{"n_head": 8, "positions": "rope", "init": "orth", "init_std_down": 0.0}
MLP neurons of a small language model. Each row is named by its layer, matrix (gate and up: input weights) and neuron, and shows model dimensions 80-175. Each number is 128 + 24 x the weight over its row's rms, rounded and kept within 0 to 255. A neuron's up and down rows have the sign that makes its largest values positive.
After each neuron's rows, "fires in" lists the words (lower case) most often at its 100 highest values on Wikipedia text that the model never trained on.

L3.gate372 [100 129 164 115 158 144  80 110 130 125 150 127 125 153 143 151  62  73 128 131  95 149 177 128 118 198 110 130 117 123 128 107 104 119  78 134  86 105 147 118 202 117 139 162 107 132 131 108 115 133 148 141 136  92 123 141  98 136 138 145 150 137  77 115 120  83  79 142 110 133 136 111 144 127 127 128 116 124 145 108 121 128  90 148 147 137 109 148 136  84 141 106 136 122  93 134]
L3.up372 [114 110 159 144  73 119 124 141 148 117 136 175 134 138  75 154 108 117 129 121 113 125  82 128  63 173 111  95  94 143 111 155 146 165 103 125 140  93 129 132 101 105 100 148 119 139 155 113 165 128 126 126 164  86 147 109 102 123 162 160 140 159 124 119 134 112 143 115  97 134 141 140 116 113  88 172  96  96 117 144 152 139 107  87 106  95 149 128 127 148 124 111 113 132  85 186]
fires in: "0"

L6.gate144 [107 109  81 124 153 125  84  99 144 141 136 130 156 164 143  94 121 138 106 102 107 140 143 155 123 131 102 132 121 168 160 126 136 162 177 143 140  85  97 111 109 156 126 154  73 151 143 175 114 153 133 159  93 117 124 106 112 111 114 141 102 163 107 134 123 122 120 122 109 107 107 137 121 141 140 128 170 183 147 134 117 140  84 138 119  87 104 106 122  80 106 141 157 124 119 116]
L6.up144 [120 101 107 101 118 129 137 109 143  94 110 135 137  87 120 137 127 115 157 137 105 128 128 138 107 149 134 139 165 120 103 156 118 120  78 111 116 132 104 150 150 147 120 157 131 130 130 176 138 126 204 139 114 164 117 146 123 113 128 178 154  90 102 142 113 103 135  85 149 137 107 132 164 142  75 129 101 188  90 158 120 115 128 123 156 150 126 128 158 167 136 114 161  95 160 121]
fires in: "than", "not", "t", "to", "cannot", "just"

L8.gate605 [116 106 148 110 150 144 124 115 128 119  75 113 166 124 101 160 147 136 127 129  76 147  96 145 155 143  98 167  88 123  87 100 128  97  98 124 134 138  92 121  74 138 111 107 123 134 144 115  90 100 122 132 159  72 110 124  90 119 111 163 114  81 125 178  92 134 119  82 116 103 139 176 136 131 115 151 145 118 121 102 132 110 133 124 126 112 164 114 117 110 160  93 129 138 134  87]
L8.up605 [115  96 142 146 147 133 124 174 112 150 125 123 149 102 104  66 175 171 129 115 123 163 124 147 110  91 127 130 171 163 138 139 114 124 143 193  99 126 103 135 143 155 142 149 149 118 112  96 142 151 130 127 103 131 123 144 149  90 109 112 121 106 102 112 131 115 108  96 136 118 110 118 113 135 136 160 121 119 142 121 105 174 103 118 130 147 197 137 120 107 141 143 104 123 150 138]
fires in: "of", "in", "to", "for"

L9.gate340 [124 139 128 119 150 124 118 144 156  76 182 144 142 151 120 146 177 122 132 127 123 105 136 125 144 134 179 118 116 141 127 115 108 179 153 171 107 118 122 152 128 152 178 132 160 110 111 102 160 163 106 145 130 112 150 135 127 170 126 133 151 123 130 128 113 122 134 127 136 129 104 163 135 147 104  95 140 141 137 149 158 139 170 163 198 149 141 133 109 139 109 121  84 104 102  79]
L9.up340 [118  94 120 105 116 130 124 137 130 148 128 150 109 153 113  78 121 159  92 125 144 159 118 160  87 125 140 160 121 109 160 174 125 101 152 157  83  74 133 126 168 140 143 141 116 143 106 112 137 143  91 126 164 128  96 138 112 172 102 146  98 122 161 152  83 140 158  96 145 155 179  94 155 137  93 124 130 159  95 136 166 145 184 100 129 124 115 113 103  85 115 111 144 118 115 150]
fires in: "a"

L6.gate77 [110  86 141 111 148 142 114 114 116 160 119 122 171 146 111 145 104 131 142 128 130 120 111 113 139 113 113 150 112 157  74 119  98 127 133 140 118 123 122 141 124 117 149 135  50 139 145 116 130 138 135 127  75 115  82 119 109 114 129 165 111 116 136 127 110 137 133 134 159 140 123 115 118 131 120 151 125 146 157 148 111 107 152 135 176 109 136 122 126  82 147  96 125 108 123 112]
L6.up77 [102  94 156 124 103 134 125  68 160 143 139 120 119 149  76 126 145 122 138 118 142 161 140 124 146 122 135 107 140 113 129 102 103 134 127 148 171 176 108 120 126 101 100 143 207 128 164 132 127 124 134 112 129 142 125 141 160 104 109 112 152 103  92 104 155  99 137 120 148 114 141 161 115 153 118 131 102 137 148  95 146 112 101 109 177 109 140 157 150 102 154 114 124 129  88 146]
fires in: "first", "most", "other", "of", "next", "another"

L9.gate183 [148 109 101 132 173 122 120 159 139 132 183 113 140 128  97 130 112  98 158 150  82 131 118 128 140  58 145 133 145 149 157 157 107 106 154 124  76 115 171 129 150 122 177 124 145 152 139  99 121 127 144 146 138 150 102  91 127 134 142  95  87 135  94 145 149 120 117 112 136 121 130 178 120 136 155 104 139 147 147 104 141  57 154 177 158 112 135 111 172 127 118 124  59 119 132 104]
L9.up183 [ 93 130  99 160 135 160 146 176 125 127  86 142 135 135 128 125 146 114 121 188 124 140  88 117 100 120 159 122 103 125 131 162 105  97 141 135 173 111 143 147 123 122 152 101 152 133  89  89 139  84 136 133 121 133 124  84 149 150  81  99 132 143 123 125 131 155 112 149 131 144 118 150 129 111 118 166 145 137 106 131 150 146 154 129 154 120 198  96 144 146 107 149 109 132 155 111]
fires in: "s", "its", "their"

L9.gate612 [145 119 144 110 160 128 120 132 143 108  87 144 122 130 134 135 127 152 160 147 121 140 127 120 112 120 141 139  90 120 150 138 142 150 161 150 160 124 135 123  96 155  99 135 100 129  66  59 119 154 143 115  96 127 142 140 144 143 132 137 132 131 127 134 125 137 141 155 119 154 162 125 121 147 105 122 131 139 114 158 126 109 122 107 126 121 131 157 155  87 174 155 119 118 145 118]
L9.up612 [102 110 132 136 133 163 103 140 141 124 108 131 117 111 111 152 121 114 127 110 111 115 123 153 142 113 125 155 157 106 185 138  66 138 162 181 150 148  95 113 109  74  99 154 138 113 139 103 128 171 149 140 129 130 150 141 141  68 142 134 116 106 132  70 145  70 132 123  95 106 126 139 159 143  95 109 118 114 118 104  91 146 118  91 167 132 135 127 150 148  84 129 119 169 125 156]
fires in: "of", "with", "to"

L6.gate670 [117 113 100 119 126 133  87 125 146 138 103 114 113 111 123 142 119 129  82 108 113 136 115 117 141 102  91  97  99 136 114  99 133 126 139 145 129 165 133 150 139 146  91 112 157 107 131 105 151 176 176 131 141 134 150  73 193 123 116 162 178  69 113 110 163 111 150 148 145 106 152 152 153 104 144 124 110 164 154  98 116 121  87 138 137 162 147 149  76 157  97 159  69 177 133 112]
L6.up670 [ 89 128 132 159 138 112 137 122 145 133 150 150 102  96 135 161 158 109 124 126 189 145 138 144 117 119  86 155 127 143 139 137  88 167 149 149 144 160  98 141 138 137 142 186 128 103 127 118 145 146  99 158 105 131 145 148 157 141 137 102 144 130 104 108 123 136 165 140 127 110  95 124 102 115 121 110 134 169 111 116 145  95 107 104 107 130 103 101  85  90 138 108  88 177 120 107]
fires in: "of"

L4.gate228 [ 84 116 141 132 161 111 119 112 142 112 134 124 152 123 152  94 147 138 135 144 158 125 112 131 113 142 101 120 116 105 121 145 131 100 142 113 105 100  85 110 115  92 117 109 127 153  90 144 130 152 104 111 122 119 151 129 159 132 128 134 147 126 114 116  82 141 142 120 100 134 110 143 170 121 132 154 122 121 119 122 108 142 135  84 144 168 108  79 130  79 132 147 115 107 133 119]
L4.up228 [140 136  99 129  81  90 149 127 105 151 112 171 140 131 136 100  90 118  84 108 139 152 159 122 116 113 108 104 154 100  98 149 124 119 157 108 125 135 140 132 131 145 142 125 160 158 129  86 108 131 136 137  90 167 125 103 145  86 145 140 105  82  84 113 146 124 117 140  91 108  85 127 157 129 113 112 137 127 111 120  67 148 158 118 119 156 117 133 107 111 171 135  84  90 106 153]
fires in: "january", "december", "june", "september", "november", "february"

L3.gate750 [ 95 121  99 155 113 142 103 133 110 158  97 134 107 115 109  95 124 163 128 145 140 120 118 163 145 121 103 157 131 123 143  90 157 136 124 135 157 123 124 171 131 108 143 117 131 145 156  97 134 185  95 169 166 115 119 140  75  85  75 145 111  93 143 115 125 158 151  98 121 113 126 146 125 154 160 127 127 101 140 138  97 123 140 119 124 127 104 127 119 129 112 124 119 180 148 123]
L3.up750 [126 161 127 109  89 124 120 169 162 120 129 107 140 113 114  79 123 127 102  79 119 107 132 157 114 126 132 124 109 126 124 105  85 106 119 165 119 108 151 130  98 133 127 108 151 121 141 117 105  79 129  87 155 137 126  90 131  97 119 135 118 156  99 112 156 118  69 136 118 148 118 135  96 147 164 102 110 107 151 134 118 144  87 107 127 169 107 148  75 156 120 151 139  88 149 170]
fires in: "that", "which", "crossing"

L7.gate243 [110 118 194 132 129  93 132 115 107 122 167  93 132 155 157  97 128 131 133 119  93 133 104 152 126 130  94 139 124 141 155 114  96 132 133 165 150 107 136 159 158 137  84 122  93 126 146  91 162 132 129 151 105 115 138 128 121 126  72 127 164 120  93 144 121 125 132 129 127 105  81 137  80 120  90 126 107 103 121  97 131 112 120 125 130 163 117 122 118 150 127 157  89  94  82 112]
L7.up243 [134 134 138 122 133 103 117 116 145 161 140 110 175 131 151 119 127 122 164 135 137 102 143 115 108 117 137 124 150 163 107 106  90 136 180 151 162  72 147 152 152 112 141 137 107 125 130 117 128 130  63 160 108  99 142 136 100 121 139  79 145 109 136 177 151 127 123 108  83 113 131 130 119 112  92 125 156 124 105  96 123 135 127 140 164 149  76 126 118 124 121  84 137 136  97 127]
fires in: "after", "during", "undergoing"

L9.gate958 [157 103  89 125 129 127 129 112 161 148  79 118 124 117 133 151 127 118 145 142 166 147  85 130  99 190 111 128 111 133 137 107 137  82 106 135 106 127 107  99 150 155 122 115 152  81 118  87 101 158 132 161 134 121  98 138  94  88 139 138 144  89 115 122 147 106 122 145 132 136 116 110 138 113 131 155 184  90  93 143 113  94 147 154 152 168 160 121 137 162  64 134 145 163 132 134]
L9.up958 [142  97 127 125 113 135 130  91 123 121 114 116 152 113  96 114 112 168 123 154 158 156 127 102 120 139 132 132 155 119 155 117 122 111 115 151 125 136 132  81 174 162 119 129 116 130 138  54 132  78  86 147  98 151 154  93 142 134 126 140 131 117 127  94 118 140 137 153 126 112 170  97  80 127 115  98 137 129 116 117 139  97 121 116 169 145 146 108 136 130 103 132 137 140  80 104]
fires in: "and", "in"

L8.gate118 [135 112 118  83 119 125 127 128 161 144 138  73 126 176 130 113 189 129 149 139  56 140 104  91 176 123 130 134 128 105 158 112 126  68 137 145 127 118 105 149 141 123 127 140 142 112 159  89 124 115  94 171 148 115 122 137  85  95 112 144 135 140 135 109 116 111 130 138 109 115  96 166 121 147 109 101 126 195 151 148 173  85 130 175 162 111 134 123 108 123 135 127 107 112 135 138]
L8.up118 [109 139 143 114 127 138 104 128 132 103 104 102 124 117 151 133 114 150 140 159 159 206 107 127 131 146 146 128 138 117 117 133 116  81 131 127 111 121 113 136 137 118 104 147 144 142 162  73 141 124 138  97 103 111 155 117  98 185 143 160 123 110 135 123 128 135 138 172 109 106 110 145 102 116  95 158 109 120 169  93 124 124 111 156 156 124 118 123 135 141 153 117 160 134 134 122]
fires in: "his", "s", "a", "her"

L8.gate916 [116 100 125 103 132 120 127 183 129 122 129 118 161 115 109 144 144  99 109 105 128 149 118 111  98  98  90 138 128  98 103 106 131 123 172 113 121 137  80 142 147  58 138  94 149 160 165  66 125 143 120 155 110 140 139 138  92 143 135 139 154 130  87 104 124 167 170 137 124 143 128  90 100 119 100 118 103 150 120 129 122 140 123  87 156 133 149  89 121  94 134 120 148 103 114 109]
L8.up916 [131 103 132  88 103 118 146 111 126 153 137  72 139  95 142 140 144 146  78  76 112 140 129  65 115 115 149 118 143 103 155  95 118 133 155 170 111 132  91 164 133 135 144 130 117 166 169 145 119  80 127 129 122 166 122 125 127 132 130 119 140 102  89 157 185 145 123 132 165  97 171 111 149 108 130 106 117 163 127 183 155 130 118 109 128 126  97  90 130 129 139 122 129 103 124 128]
fires in: "new", "united", "newport"

L7.gate326 [ 91 126 132 100 125 137 141  70 134 149 162 133 133 148 122  88 114 141 124 171  86 132 104 128 145 139 131 146 109 117 135  76 102 111 132 148 127 160 113 129 137 113 109 111 132 147 141 114 139 138 127 132 152 144 136 147 126 101  91 124 105  90 143  95 129 116 142 200  87 159  86 118 188 115  87 150 114 110 131 179 107  98  68 122 109 171 125 118 134 116 118 148 146 145 143 112]
L7.up326 [134 101 155  89 134 119 116 133  69 111 109 172 125 100  61  99  84 120 138 101 156 128 142 104 123 155 131  72 122 111 132 143 114 127 109 132  89 174 168 100 134  63 156 162 141 157 155 123 121 137 131 120 141 113 163 127 129 130 136 138 126 151 120 113 117 121 101 163 149 109 112 189 128 131 138 142  91 146 144 151 154  88 128 120 117 152 100 144  90 112 181 131 137 118 130 130]
fires in: "that", "which", "what", "who"

L6.gate524 [121 140 155 193 196 104 110 124 151 120 114 114 123 134 167 129 118 104 153 122 120 118  88 163 123  96 140 140 106 145 118 134 150 110 180 154 148 107 104 104 141 148 123 134 117 114 133  74 138 133 104 133 127 186 140 139 110 114 171 135 118 102 107 177 131 134 127 118 121 116 139 140  87 163 135 170 126 134 143 141 105  88 118 152 138 148 120  98  82 119 113 135 171 130 149 172]
L6.up524 [142 102 128 144 165 127  97 122 132 126 127 123 138 161 105 124 131 150 126 127 130 105 122 129 138 115 104 145  98 136 116  98 130 150 170 147 165  86 177 132  98 129  97 139 106 133 139 130  91 120 111 147 111 133 116 130 110 191 104 133 103 127  67 183 147  97 117 131 108 121 144 131 179  91 114 162 116 123 111 147 120 140 136 123 146 117 136 143  96 131 169 112 165  88 127 158]
fires in: "to", "after", "before", "with", "of", "for"

L8.gate248 [151 140 108 169  83 148 143 136 143 166 130 111 130 139  93 148 142 142 141  75 135 162 134 157 151 106 161 122 112 137 104 129 143  87  88 139 129  77 154 100  96 148 152 102  77 108  79 131 108 126 122 171 125 162 155 153 117 188 160 154 164 106 105 146 103 132  87 138 165 114 139 122 120 169 105 154 106 135 150 133 160 122 146 116 126 103 149 123 150  71  87 189 150 150 119 139]
L8.up248 [134 126 142 136 136 119 133 110  99 121 139 136 111 136 100 156 137  92 134 143 147 159 107 157 114 117 151 138 118 125 147 159 111 149 129 111 122 118  96  83 109 141 135 114 120 167 149 141 135 148 116 181 141 139  76 140 138 135 157 160 125 100 140 111 117 121 144  71 109  98 152 165 158 118 164 118 151 126 105 113 141 126 124 140 126 140 159 155 109 165 136  94 111 101 186  88]
fires in: "and", "or"

L6.gate735 [130 106 100 117 133 107 117 153 108 172 157 115 134 151 112 118 108 145 121 144 143 143 165 149 139 131 138 123 114 150 108 162 101 117 105 101 159 139 120 109  75 142 153 169  90 141 141 129 134 122 110 165 107 164 167 142 116 117 109 110 149 129 131 178 142 123 125 150  96  71  99 139 135 125 120 129  98 130 171 123 134 111 137 120 152 121 171 123 165 124 136 121 156 135 142  82]
L6.up735 [126 170 136 114 157  77 107 168 119 110 120 119 147 159 126 132 100 132 130 139  84 135  77 139 148 153 123 152 117 113  88  89  76 135 132 136 150  96 146  73 144  86 159 135 145 134 162 121  73 118 128 142 106  91  89  92 156 118  95 121 165 133 121 114 101 114 101 100 104 101 120 129 178 114 116 114 104 130 144 131 105 107  79 154 143 145 105 145 117 115 141 118 140  79 124 130]
fires in: "of", "0", "100"

L6.gate823 [133  85 132  99 165 123 141 100 154 157 114 131 163 141 118 115 118 121 127 104 161 165 128 193 146 130 162 159 105 113  95 113 141 111 139 174 108  90 106 122 120 108 125 120 152 148  70 140 141 143 150 154 109 146 111 126 125 145 126 178 103 111  89 125  53 134 122  75 124 135 116 138 161 191 138 147  88 123 158 112 182  76 126  99 146  95 120 115 130  85 117 124 115 165 101 104]
L6.up823 [134 140 140 131 130 105  99 100  99 118 157  87 138 156 121 108 122 146 166  96  93 119 134  86  85 149 154 117 174  68 108 137 128 133 148 101 107 139 122 140 159 129 153 123 131 131 139 125 101 116  86 136 125 127 132 138 114  98  99 122 182 138  70 134 173 145 107  90 127 148 143 131 178 111 133 119 149 150 129 113 131 103  82  54 163 131 142  89 114 134 132 109 122 118 185 126]
fires in: "has", "and", "have"

L4.gate391 [130  80 120 105 133 145 116  82 134 152 121 143 139 121 105 150 136 116 143 111 118 112 149 146 125 136 143 150 148 164 160 165 110 136 125 109 115 167 134 139 139 142 132 132 120 152 158 129 115  79 152 147 142  73 141  76 129 140 124 160 123 147 139 133 186 146 156 123 101 130  96 143 133 101  96 128  91 119  98 106 111 136 130 122 129 125 103 167 151 175 104 167 110 151 165 110]
L4.up391 [121 133 170 144 103 127 146 105 113  88  78 161  66  96 143 113 109 125  95 162 105 120 112  91 142  93 115 128 110 101 143  92 145 176  89 152 160 101 111  85 178 154 103  96 155 114 130 155 162 170 117 119  83 141 130 102 117 155 114  97 144 142 130  92 130 181 112 140 144 126  86  99 149 126  88 101 154 111 109 153 110 158  98 168 139 179  99 193  79 127 131 130 172 108 130  93]
fires in: "at", "royal", "world", "loss"

L9.gate680 [145 142 143 155 166 170 128 147 133 122 138 147 167 155 134 123 130  83 129 125 105  75 156 109 131 122  99 113 126 118 125 153 161 129 164 129  97 183 137 131 154 152 148 103 131 128 102  83 138 140 125 129 154 109 141  93 170  95 114 129 133  88 108 127 128 139 150 141 144 165 143 149 118 152 137 135 119 129 108 146 163 115 165  84  69 143 153 137 157 106  79 144 127 137 148  78]
L9.up680 [126 116 165  88 136 152 117 112  93 127 121 138 124 109  73 159  97  93 138 116  75 101 110 107 151 120 108 130 118 184 154 144  96 150 151 126 150 151 102 116  74 166 146 132  90 114 119  97 151  98 126 126 124  84 158 147 171 113 145 156 149 126 144 110 134 153  91 140 115 143 134  94 116 140 208 193  93 151 126 160 143 134  69 121 137 143 125 129 136  97 131 134 133 123 131 135]
fires in: "is", "also", "be", "was"

L6.gate301 [121  81 130 116  88  86 125 111 163 137  93 168 156 120 107 145 121 101 112 104 106 167 134 104 110 163 121 128 124 112  99 123 108 140 157 138 134 159 102 121 110 178 126 137 100 129 118 122 140 138  61  97 138 121 112 106  56 169 153 125 146  95 157 140 141 168 130  96  98 170 139 179 124 124 166 136 115 128 178 132  81  91 140 155 107 133  91 127 105 154 115  94 139 171 137  99]
L6.up301 [153 105 114 125 103 101 133 127 142 110 136 170  88 123 130 125 155 121 113 152 149 164 137 105 154 165 134 142 158 150 120 131 132 145 109 150 150 168 101  90 152 177 150 118 158 139 120 120 127 126 108 113 140 153 171 107 117  66 115 116  90 136 149 119  93 109  73 120 123 122 113 173 138 135 103  72 153 129 116 139  97 185 148 123 148 114 103 156 121 144  48 125 141 140 125 182]
fires in: "of", "at", "in"

L3.gate215 [137 131 133  97 105 133 140 104 136 128  71  87 151 139 106 158 141 104 126 160 105 146 103 152 120 169 103 112  98 177 114 125 134 166  98 121 147  90 169 138 119 101 107 130  92 117 174 129 164 144 160 124 101  91 149 146  78 141 137 111 162 116 161 154 142 142 113  97 159 100  83 139  81 124 119 121 141 121 122 179 127 121 133 105 121 135  98 130 134 105 125 107 148 100 145 155]
L3.up215 [ 89 162 161 130 119 147 132 119 137 187 139 104  86 106  93 120  68 147 101 135  99 133 154 111 109 102 101 142 135 144 147 119 114 153 125 123 175 144 118 129 122 108 159  90  99 128 151 132 170 131 124 104 144 162 153 158 126 109 179 120 164 171 132 158 148  88 135 138 129 111 125 127 146 133 147 140 141 125 130 148 133 155 103 116 138 130 116 115 119 109 131  76 131 134 105 122]
fires in: "during", "for", "after", "former", "within"

L8.gate827 [162 120 119 103 141 105 141  93 110 125 128  74 144 159 120 109  92 114 105 122 136 124 125  80 138 103 134  95 139 130 108 144 147  93 130 124 130 134 136 103 151 132 164 104 143 122 121 112 129 185  92 167 107 141 104 145  90 111 122 115 150 104 113 139 150 106 145 154 128 137  82 159  64 146 114 105 114 148 155  96 140  64 121 142 151 149 149  87 125 152 109 126 133 105 137  98]
L8.up827 [124  95 114 147 142 160 144 120 139 159 117 117 110 122 112 107 147 120 152 165 115 132 122  94 124 177 190 123  88 165 126 100 111 103 126 102 123 139 118 161 119 120 108 161 161 139 166  65 110 133  84 131  75 131 124 129 154 141 132 113 119 122  96 130 175 114 148 133 149 119 123 131 135 113 140 113  77 129 126 121 149 152 112 153  98 125 127 150 121 137  83 167 142 143 119 110]
fires in: "the", "s", "first", "latest", "best"

L9.gate496 [136 104 154  94 151  86 117 167 142 113 106 149 119 101 132 136 153 164 143 161 101 123 117 191 129 137 153 143 161 150 142 120 121 101 138 135 146 130 132 132 158 119 118 130 148 101 124  52 150 148  94 141 101 167 138 114 142 113 127  94 177 135 154 149 103 151 105 159 126 121 116 112 133 123 162 149 145 148 142 128 110 112 100 121 153 129 129 121 148 177 152 179 175 127  99 117]
L9.up496 [100 106 138 150 121  71 103 171 152 181  91 123 133  94 127 131 125 116 173 164 140  63 108  97 116 159 156  93 117 131 136 157 107 124 146 135 101 158 134  97 108  96 126 146 172 153 115  65 108 153 164 118 116 131 104 138 140 143  98 124 134 143 145  85 175 108 134 153 118 138 107 118  99  91 140 167  92 143 161 128 119 116 151 135 139 101 148 157 150 143  96 125 113 151 145 122]
fires in: "the", "s", "its", "his", "their"

L8.gate411 [148 165 126 130 148 143 126 143 106 147 146  91 150 153 117 177 153 127 125 126 144 120  88 114 145 128 136 134 101 165  94 119 127 140 111 158  71  67 105 162 174 134 122 148  96 156 115 122 119 119 126 149  97 146 124 148 113 117  96  70 120 133 141 133  87 131 113 152 129 103 108  93 134 143 122 159  94 128 132 111 164 125 101 130 100 104 120 125 105 128 152 126 114 154 181  91]
L8.up411 [134 135 119 140 139 133 129 192 121  98  94 130 127 143 107 131 154 137 133 133 114 144 132 186 110  87 154 184 122 140 166 107 121 119 124 124 166 114 125 126 156 128 161 132 126 153 127  90 121 108 131 123 109 112 129 188 139 112  52 137 140 125 139 114 106 135 110 128 101 139 154 135 112 153 122 132 103 104 117 138 158  77 146 115 128 116 116 157 138 105  77 107 129 137 175 136]
fires in: "to", "will", "and", "not", "helped", "would"

L9.gate114 [133 129 161 118 118 157 163 134 134 103 138 147 101 135 102  87 131 105 133 117 131 144 110 170 132 117  82 124  93 117 113  72 146  81 115 105 105 117 118 114 105 141 153 104 117 137 148 155 123 136 116 129 112 128 163 118 113 119 128 122 147  77 153 104  84 139 125 130 123  86 131 113 150 114 126 123 139 115 131 144 120 134 129  99 144 173  69  87  93 136 130  66 143 133 150  82]
L9.up114 [115 164  96 106 150  98 121 104 108 133 151 133 122 109  85  88  95 157 130  93 107 143 115 101 111 121 139 139 120 148 143 172 131 124 161 129  82 103  93 145 137 151 116 127  89 141 143 135 132 122 106 113 115 126 128  58  94 133 112 136 112 112 123  97 136 154 128 129 166 112 126 151 113 145 144  98 113 153  71 116 146  92 152 123 163 148 105 120 152 130 132 162 122 128  88 137]
fires in: "and", "which", "also", "that"

L8.gate52 [126 113 140 129  76 137 177 156  88 142 107  78 145 193 180 134 184 107 160 128 141 135 137 168 124 169 139 121 135 134 127 143  78 143 145 137 145  86 153 148 164 115 149 154 107 137 148 107 144  95 156 110  98 148 165 122 124 104 119 136 105  95 156 180 155 152 167 113 175 113 162 148 103 153  91 152 123 129 108 145  76 153  98 162 172 156 116 107 113 125 125 166 129  96 144 132]
L8.up52 [104 127 152 116 167 172  97 129 166 105 144 140 119 113 158 140 119  98  94 135 148 126 115 151 129  64 103 166 103 137 124 135 160 138 161 119 173  96 136  94 107 102 143 137 122 117 108 170 142 136 124 100 120  83 145 139 111  94 139 163 113 155  91 148 193 140 130 121 151 147 154 152  96 116  85 141 113 120 103 130 117 135 136 109 139 103 124 118 138 126 103 144 141 181 140 128]
fires in: "of", "is", "to", "from", "after", "on"

L8.gate832 [ 87 141 129 123 127 110 130 164 132 102 169 111  96 123 128  93 145 127 105 148  96  89 147 202 141 158 139 106 133 133 110 137 148 118 109 115  84  87 120 125 138 156 147 150 151 106 111 134 161  80 174  92 122 148 118 135  95 136 134 201 148  72 141 157  93 187 127 138  98 104 118  72 146 106 140 124 121  96 125 125 152 116  77 137 120 144  87 109 118 134 119 118 140 139  97 152]
L8.up832 [107 156 122 115 139 127 141 121 185  84 123 152 108 170 127 129 158 117 161 150 183 153 137 149 105 138 141 180 153 164 119  75  76 104 110 128 162 102  92 147 128 149 121 126 152 137 104 125  57 138 116  89 142 112 162 107 136 112 181 120 139 123 112 115 109 103 115 129  95 134 114 144 104  80 114 155 137  97 101 125 128 144 146 170 142 114 155 160 136 148 118  97 111 106 134 145]
fires in: "a"

L3.gate253 [127 135 142 132 135 120 142 103 129 144 106 116 111 155 148 135 120 135  73 119 149 140 168 102 152 178 100 143 144 111 109  97 132  73  86 107 120 106 106 117 144  86 173 126 122 137 137 113 111 134 165 148 147 158 124 106 126 138 148 135 119 127 132 110  68 158 137 128  99 151 147 141 161 119  74 109 139 146 199 176  83 116 111 114 162 123 150 129 120  90 106 138 116 121 133 133]
L3.up253 [106 110 128 103 115 115  84 119 128 176 143 154 114 156 133 138 154 124 131 104 134 128 140 115  99 148 153 131 131 118 117  99 133 117 125 107 169 141 120 133 123 120 186 162 157 130 209 145 100 110 136 116 103 140 103 146  98  88  88 128 155 162 144 128 153 178 100 144  90 123 109  78 111 153 126 122 105 157 162 120 118 142 116 110  97 110  85 123 117 101 121 139 176 105 102 126]
fires in: "united", "0", "november"

L8.gate313 [154 117  91 164 152 133  98 120 105 152 127 143 104 133 175  87 118 137  95 109 148 159 147 145 128 132 101 134 109 125 129 118 156 147 119 145 177 117 161 125 101 114 166 136 102  90 133 138  87 134 151 183 137 148 116 100 167  77 112 115 129 170 137 118 108 141 103 121  95 126 108 108 144 145 138 117 149 165 125 167 132 102 134 156 160  96 113 124 174 136 135 165 137 169  93 143]
L8.up313 [ 92 154 145 139  69  92 108 132 164 158 110 128 137 115 119 132 125 161 136 129 167 146 133 124 119 163 112 138 117 114 152 172 128 138 107 172  77  94 131  94  98 118 106 126 129 152 124 132 151 134 157 125  66  81  96 145 127 178 132 169 156 109 153 179 143 169 124 119 105 111 159 102 139 118 111 129 161 136 141 147 186 126 146 132 154 169 111  89 100 137  99 121 163 122  81 137]
fires in: "not", "did", "will", "t", "do"

L6.gate91 [117 117 120  96 173 150 148 143 124 127 132 102 120 156  85 132 146 124 155 167 119 141 111 152 134 154 140 184 110 165 142 157 115 134 149 177 128 147  89 118 134 160 130 145 128  92  78 139  99 144 121 135 120 115  85 136  96 125 147  93 125  96 131 149  84 109 135 163 105 157 114 123 122 100 108  98 125 154 172 132 153 140 127 136 132 145 100 120 142 138 128 134 111 134 124 142]
L6.up91 [108 141 148 148 117 130 142 155 153  81 111 104 154 101 120 121 134 159 152 140 172 147 105 171 138 147 133 116 128 118 128  97 126 133 118 161 104 112 104 129 122 136 118 116 151 173 104  87 144 128 116 157 160 112 192 132 133 153 139 117 113 142 203 140  93 207 154 126  94 130 146  99 131 107  98 120  99 142  66 112 143 123 112 105 122  88 115 147 130 122  82 100 154 121 107 133]
fires in: "a"